Weights of a small GPT-style language model, trained from scratch on English Wikipedia.
Architecture: RMSNorm before each block, rotary positions, no biases in attention or MLP, untied embeddings, capped logits.
MLP neurons of a small language model. Each row is named by its layer, matrix (down: output weights) and neuron, and shows model dimensions 16-143. Each number is 200 + 40 x the weight over its row's rms, rounded and kept within 0 to 999. A neuron's up and down rows have the sign that makes its largest values positive.
After each neuron's rows, "raises" lists the tokens whose logits its output raises most directly, leaving later layers aside.

L4.down613,245,204,231,169,149,147,163,240,114,285,183,160,177,219,237,253,163,201,184,289,175,254,245,240,231,224,217,191,201,171,179,141,160,167,162,262,242,223,205,238,212,195,224,133,105,201,169,195,270,178,220,236,196,204,198,183,188,277,147,145,221,256,194,148,210,219,166,196,179,179,200,263,229,237,133,189,289,182,208,165,242,230,173,249,217,191,184,214,210,187,93,238,140,121,247,222,243,211,175,167,170,148,173,252,217,103,213,230,179,220,235,195,162,199,183,183,210,172,132,198,164,223,211,151,137,171,269,213
raises: "ura", "ps", "ère", "ture", "ter"

L2.down1252,189,194,213,229,178,245,140,172,131,158,150,204,193,180,209,188,216,194,172,187,129,191,239,223,176,190,227,156,223,209,138,269,140,233,248,234,198,157,144,221,193,209,177,183,154,169,246,201,187,246,231,203,138,207,171,158,258,201,137,213,137,155,167,240,194,225,206,232,195,238,127,118,157,136,203,157,175,159,236,163,163,189,155,264,241,221,139,188,200,173,214,219,271,160,230,163,124,218,181,139,183,167,188,147,237,160,200,235,202,246,205,182,236,223,261,182,204,187,171,245,165,179,247,187,193,176,116,182
raises: "ent", "ten", "inal", "ts", "ty"

L4.down541,238,166,215,117,192,307,197,180,177,184,188,267,226,204,213,182,168,237,192,224,322,220,244,215,139,207,225,211,306,175,185,229,250,175,241,211,270,169,140,162,190,172,140,181,248,202,232,210,144,177,192,215,247,175,241,204,203,186,215,242,184,245,173,134,282,151,222,212,156,270,210,221,193,182,167,208,260,279,200,125,227,186,225,188,105,104,133,261,176,243,188,209,192,122,262,277,140,250,184,192,223,228,125,217,222,183,176,164,240,200,202,166,169,188,212,167,221,218,237,149,190,211,249,207,169,217,91,145
raises: "less", "ls", "c", "l", "al"

L4.down281,232,203,205,199,178,196,165,236,216,191,208,152,270,206,170,266,204,214,177,199,192,177,246,112,181,202,157,191,160,220,208,157,181,201,175,171,140,190,233,185,198,203,303,190,181,212,203,159,220,143,248,195,183,150,174,142,184,261,177,173,201,138,247,230,173,198,252,133,155,231,193,114,127,142,162,275,158,227,169,250,87,233,261,117,193,141,171,291,228,142,223,178,181,249,155,152,140,194,231,186,136,230,158,151,141,198,91,149,214,209,239,242,177,214,209,214,157,186,170,207,169,120,134,162,181,152,264,185
raises: "uel", "na", "hed", "ub", "ye"

L3.down971,140,221,177,228,246,216,154,261,172,147,229,226,171,152,253,256,225,202,165,211,244,238,205,279,155,137,170,238,127,278,210,214,151,144,257,223,215,196,133,204,170,248,122,243,241,200,196,169,207,177,212,215,154,153,139,198,185,248,285,188,174,203,249,239,184,225,160,147,194,176,227,194,203,172,180,139,190,332,186,159,206,193,261,214,223,219,253,163,170,158,217,154,146,202,242,273,212,227,193,206,139,197,233,221,245,121,163,222,189,225,220,145,169,267,259,237,234,216,186,171,201,248,195,189,164,244,172,213
raises: "get", "gers", "ole", "isk", "san"

L2.down927,176,202,184,175,238,211,194,268,186,128,198,164,182,161,271,177,155,216,214,222,212,130,230,133,196,226,198,273,245,206,181,167,157,234,260,209,115,212,182,210,260,226,256,179,184,175,161,171,215,178,216,174,195,119,227,262,226,262,175,253,216,234,170,213,245,139,227,188,197,212,219,210,228,218,216,189,186,188,156,142,168,206,243,307,163,193,235,222,251,156,242,201,162,207,181,192,210,157,195,189,194,200,137,187,226,224,223,118,182,161,197,248,202,133,199,173,217,176,302,145,230,246,217,215,190,183,239,220
raises: "ed", "ers", "er", "ered", "ings"

L2.down1004,219,194,192,196,201,258,255,207,218,218,216,202,182,248,279,247,223,226,152,218,148,195,252,142,175,196,272,166,167,186,167,123,220,243,228,218,208,233,191,243,165,230,188,206,230,170,217,136,238,220,252,256,191,192,208,215,117,245,232,169,210,290,202,172,221,190,200,172,202,225,184,186,230,219,181,263,192,223,253,148,194,224,203,269,140,189,171,118,208,223,272,256,178,177,187,197,202,239,177,181,255,174,220,146,198,215,169,124,216,166,137,270,231,224,224,184,227,175,236,152,191,158,202,224,200,184,171,252
raises: "itive", "ition", "itar", "itions", "rit"

L2.down639,182,213,101,222,218,273,188,289,156,262,145,170,185,202,187,194,209,225,166,194,240,192,175,159,180,149,235,269,198,213,201,218,168,200,226,177,208,195,179,228,229,199,186,283,161,148,157,272,169,137,255,217,185,171,211,185,191,161,182,159,145,163,168,218,164,189,181,168,162,205,196,183,218,223,144,218,227,182,241,155,200,195,194,130,125,138,159,282,205,163,183,219,211,223,232,208,234,184,231,213,127,207,225,237,194,156,190,299,213,205,211,185,77,248,198,192,185,180,183,176,257,202,181,205,217,151,176,128
raises: "ment", "ments", "place", "able", "ally"

L2.down787,210,173,224,189,248,260,285,222,206,162,159,167,233,219,194,130,259,324,137,199,151,228,172,248,243,204,210,312,236,239,243,167,172,240,135,196,210,177,185,200,175,163,244,194,228,143,129,165,216,209,151,229,157,208,187,125,184,244,258,110,192,154,131,208,204,206,179,211,174,209,196,137,200,186,210,257,246,153,238,231,196,206,190,190,173,201,192,287,226,174,238,203,268,231,183,208,233,244,164,257,227,183,203,242,247,146,218,212,195,204,202,200,162,169,204,247,208,200,259,204,248,233,199,201,238,229,244,239
raises: "ment", "ub", "ments", "ware", "we"

L3.down536,225,138,254,161,213,217,233,262,259,160,172,301,210,159,251,226,145,211,227,186,224,183,160,203,215,229,232,188,133,206,260,99,173,264,151,170,199,219,235,270,134,216,178,132,216,159,221,140,258,227,196,187,233,205,151,210,202,220,231,204,167,146,178,212,206,176,235,183,196,274,160,122,234,217,179,239,168,240,161,192,176,237,185,192,207,215,212,237,192,211,146,118,151,304,199,244,156,217,207,169,251,177,199,214,242,228,133,276,172,200,155,170,156,209,215,243,258,215,180,196,213,171,160,193,224,177,256,195
raises: "ture", "nis", "acter", "ns", "nia"

L2.down559,202,180,136,232,219,194,202,306,217,213,246,245,209,244,241,225,243,234,227,248,148,189,184,227,230,196,168,210,151,189,133,149,172,200,150,153,227,213,205,179,163,199,199,186,208,182,143,238,179,239,193,224,193,195,182,206,214,256,181,111,258,239,162,178,246,225,204,148,220,207,181,205,252,201,179,181,227,194,181,145,302,248,150,321,171,210,243,221,227,170,245,239,218,136,192,156,174,243,72,211,142,191,250,191,276,210,177,241,139,222,161,188,198,209,254,238,178,230,201,134,174,192,151,178,252,249,266,233
raises: "ition", "itive", "itions", "ory", "ridge"

L4.down1179,206,191,247,221,231,207,112,146,230,213,220,189,181,197,162,198,259,219,205,168,218,176,180,196,230,143,213,138,236,221,167,208,217,193,203,280,181,149,211,138,174,249,173,147,190,167,183,178,202,168,213,196,152,165,167,224,187,162,233,218,261,176,184,142,198,180,155,237,226,194,196,287,221,203,149,256,220,189,177,193,236,228,136,189,240,219,197,198,257,257,172,223,166,145,183,186,188,209,114,214,154,186,195,210,178,206,230,186,225,207,215,174,258,175,176,121,192,193,209,198,210,259,184,214,227,178,243,206
raises: "ful", "ers", "ary", "aries", "fully"

L3.down534,229,202,229,197,258,148,164,110,154,220,139,205,225,227,154,226,213,237,122,247,136,269,247,252,229,169,181,153,267,233,215,207,183,169,188,118,231,140,225,207,166,238,179,242,235,181,112,207,246,199,240,130,182,213,197,168,270,244,214,223,174,208,248,185,203,170,173,245,246,139,197,218,193,165,160,211,189,207,210,204,159,200,215,235,185,208,157,191,240,176,167,221,132,273,199,212,199,213,220,169,140,214,192,204,209,203,252,196,103,168,202,145,214,233,199,195,212,223,194,202,130,309,194,186,216,186,278,197
raises: "ew", "eni", "yp", "|", "nis"

L4.down1487,230,213,169,172,128,171,203,251,278,209,255,235,180,171,222,193,171,153,168,240,190,161,128,185,216,237,182,176,209,188,234,152,249,192,239,205,142,225,176,208,190,188,222,204,200,213,234,152,98,259,157,203,221,207,306,189,187,233,255,268,239,192,284,264,230,223,210,169,192,173,192,211,257,174,197,181,247,228,234,220,158,314,225,145,258,216,233,154,230,205,183,164,177,182,240,264,226,188,140,147,246,154,131,253,196,226,240,141,170,230,154,195,230,177,183,221,187,198,201,113,172,238,297,240,209,277,215,178
raises: " they", " he", " it", " there", " none"

L4.down1105,194,146,229,226,118,206,197,206,192,201,227,219,160,168,224,210,182,162,222,275,277,203,137,131,204,187,226,199,205,183,253,230,152,192,179,222,207,246,185,171,228,223,145,175,238,223,206,141,232,173,170,193,252,217,295,229,259,214,237,187,203,142,206,228,228,251,262,135,198,194,225,176,276,155,213,210,181,233,271,151,192,187,191,201,174,211,174,239,194,180,176,168,220,187,229,185,206,205,226,201,209,144,208,285,263,148,187,226,161,190,177,228,202,148,223,253,208,169,173,166,120,193,244,224,176,261,188,246
raises: " it", " they", " he", " this", " there"

L2.down974,130,198,244,213,195,215,245,250,166,207,135,174,191,198,194,158,172,199,216,206,199,218,148,154,160,150,140,260,160,223,204,144,177,181,215,197,237,310,175,194,158,168,217,148,172,136,116,240,195,245,153,188,211,203,215,145,198,182,230,255,199,264,167,175,145,126,178,201,116,252,202,224,296,278,223,195,146,198,185,169,93,319,214,152,164,127,220,249,149,188,189,227,242,215,122,216,191,171,182,203,168,183,208,241,177,175,204,216,167,239,237,144,203,239,229,172,200,186,175,126,266,206,163,211,194,226,227,173
raises: "ning", "unt", "w", "wer", "}"

L4.down1532,242,210,172,164,208,207,180,180,130,202,174,179,198,260,231,159,238,177,156,167,146,209,201,147,182,216,236,200,209,217,182,289,163,170,281,138,216,159,261,204,158,143,190,228,201,216,189,247,173,315,223,212,201,201,163,238,108,128,242,172,161,146,191,178,171,124,160,169,208,238,163,165,180,219,206,223,202,168,222,231,240,265,168,220,155,219,246,166,254,218,216,183,156,137,243,200,146,179,193,257,179,226,158,202,192,247,213,182,176,129,215,171,163,247,267,113,263,214,157,177,179,285,217,148,258,194,174,169
raises: "ise", "ission", "ised", "ising", "isha"

L3.down954,194,148,181,176,282,231,202,194,198,211,164,211,139,230,103,214,189,193,203,289,97,202,145,184,235,230,244,178,189,207,180,142,86,146,216,205,236,196,244,218,178,225,214,196,159,235,177,294,170,155,240,208,197,134,145,257,140,163,183,273,209,190,150,147,186,264,255,255,218,222,160,198,208,209,174,164,199,154,197,170,238,220,169,267,144,252,187,261,209,209,194,190,251,280,173,166,241,227,217,175,154,224,209,133,150,133,74,214,259,207,208,171,190,163,225,163,218,151,264,164,218,179,227,266,149,191,190,222
raises: "ment", "ments", "ome", "ons", "on"

L3.down1408,150,185,235,213,191,76,157,160,173,167,195,197,167,214,200,175,216,185,215,264,237,141,209,245,262,240,228,120,218,202,228,220,192,169,255,180,199,186,284,264,129,200,132,228,243,172,229,242,218,176,172,165,131,167,167,225,267,207,186,192,179,177,257,236,228,186,161,317,182,164,210,144,172,203,137,186,238,217,164,154,268,194,256,183,151,184,200,143,204,222,182,261,295,186,216,223,180,195,193,186,259,150,205,179,202,236,227,125,289,105,226,155,175,163,134,200,203,183,237,211,169,208,162,186,183,171,222,215
raises: "ty", "my", "las", "ties", "ery"

L4.down192,210,202,188,205,213,222,177,207,150,197,137,225,219,195,269,254,223,188,193,227,144,242,159,167,247,151,122,184,238,224,179,191,162,155,210,229,264,177,198,292,240,214,114,202,190,200,166,164,134,316,194,162,188,177,210,209,200,189,201,169,189,242,178,225,198,213,178,236,265,226,189,127,188,118,205,276,214,159,235,260,154,298,197,228,203,208,192,159,180,292,188,205,271,170,204,163,145,199,188,193,240,149,155,109,144,237,167,168,220,231,175,170,169,171,190,164,157,286,209,172,200,132,123,206,227,156,200,179
raises: "ized", "ising", "ised", "izing", "ism"

L2.down655,228,251,247,222,236,205,170,190,126,160,204,264,215,199,149,232,275,166,178,251,211,247,277,224,105,157,148,217,136,120,180,185,106,174,296,179,168,214,224,255,257,247,247,209,243,140,258,115,226,212,222,271,230,214,251,242,182,186,244,243,238,178,173,175,146,244,200,216,203,260,215,173,173,252,209,170,233,178,182,218,132,179,188,148,265,205,230,197,170,169,195,179,194,243,234,151,212,174,88,182,150,194,161,250,191,210,219,235,230,242,221,268,147,168,213,264,242,210,186,216,152,248,192,262,192,222,194,168
raises: "ting", "ney", "ts", "t", "tle"

L4.down319,249,239,225,213,227,181,191,174,229,218,241,215,145,240,205,270,211,237,221,217,195,178,255,134,155,182,193,272,151,42,203,196,165,178,240,161,216,196,201,200,196,243,188,226,116,233,170,192,170,184,122,165,220,144,210,279,115,204,221,138,139,243,211,226,190,229,266,141,237,215,175,169,260,230,206,164,218,180,165,240,208,255,231,245,166,180,274,165,216,203,148,173,206,173,222,216,156,186,140,206,229,190,207,198,130,203,111,222,193,200,117,214,149,260,172,195,227,195,133,177,201,216,191,221,153,209,207,183
raises: "ted", "ti", "t", "ting", "ter"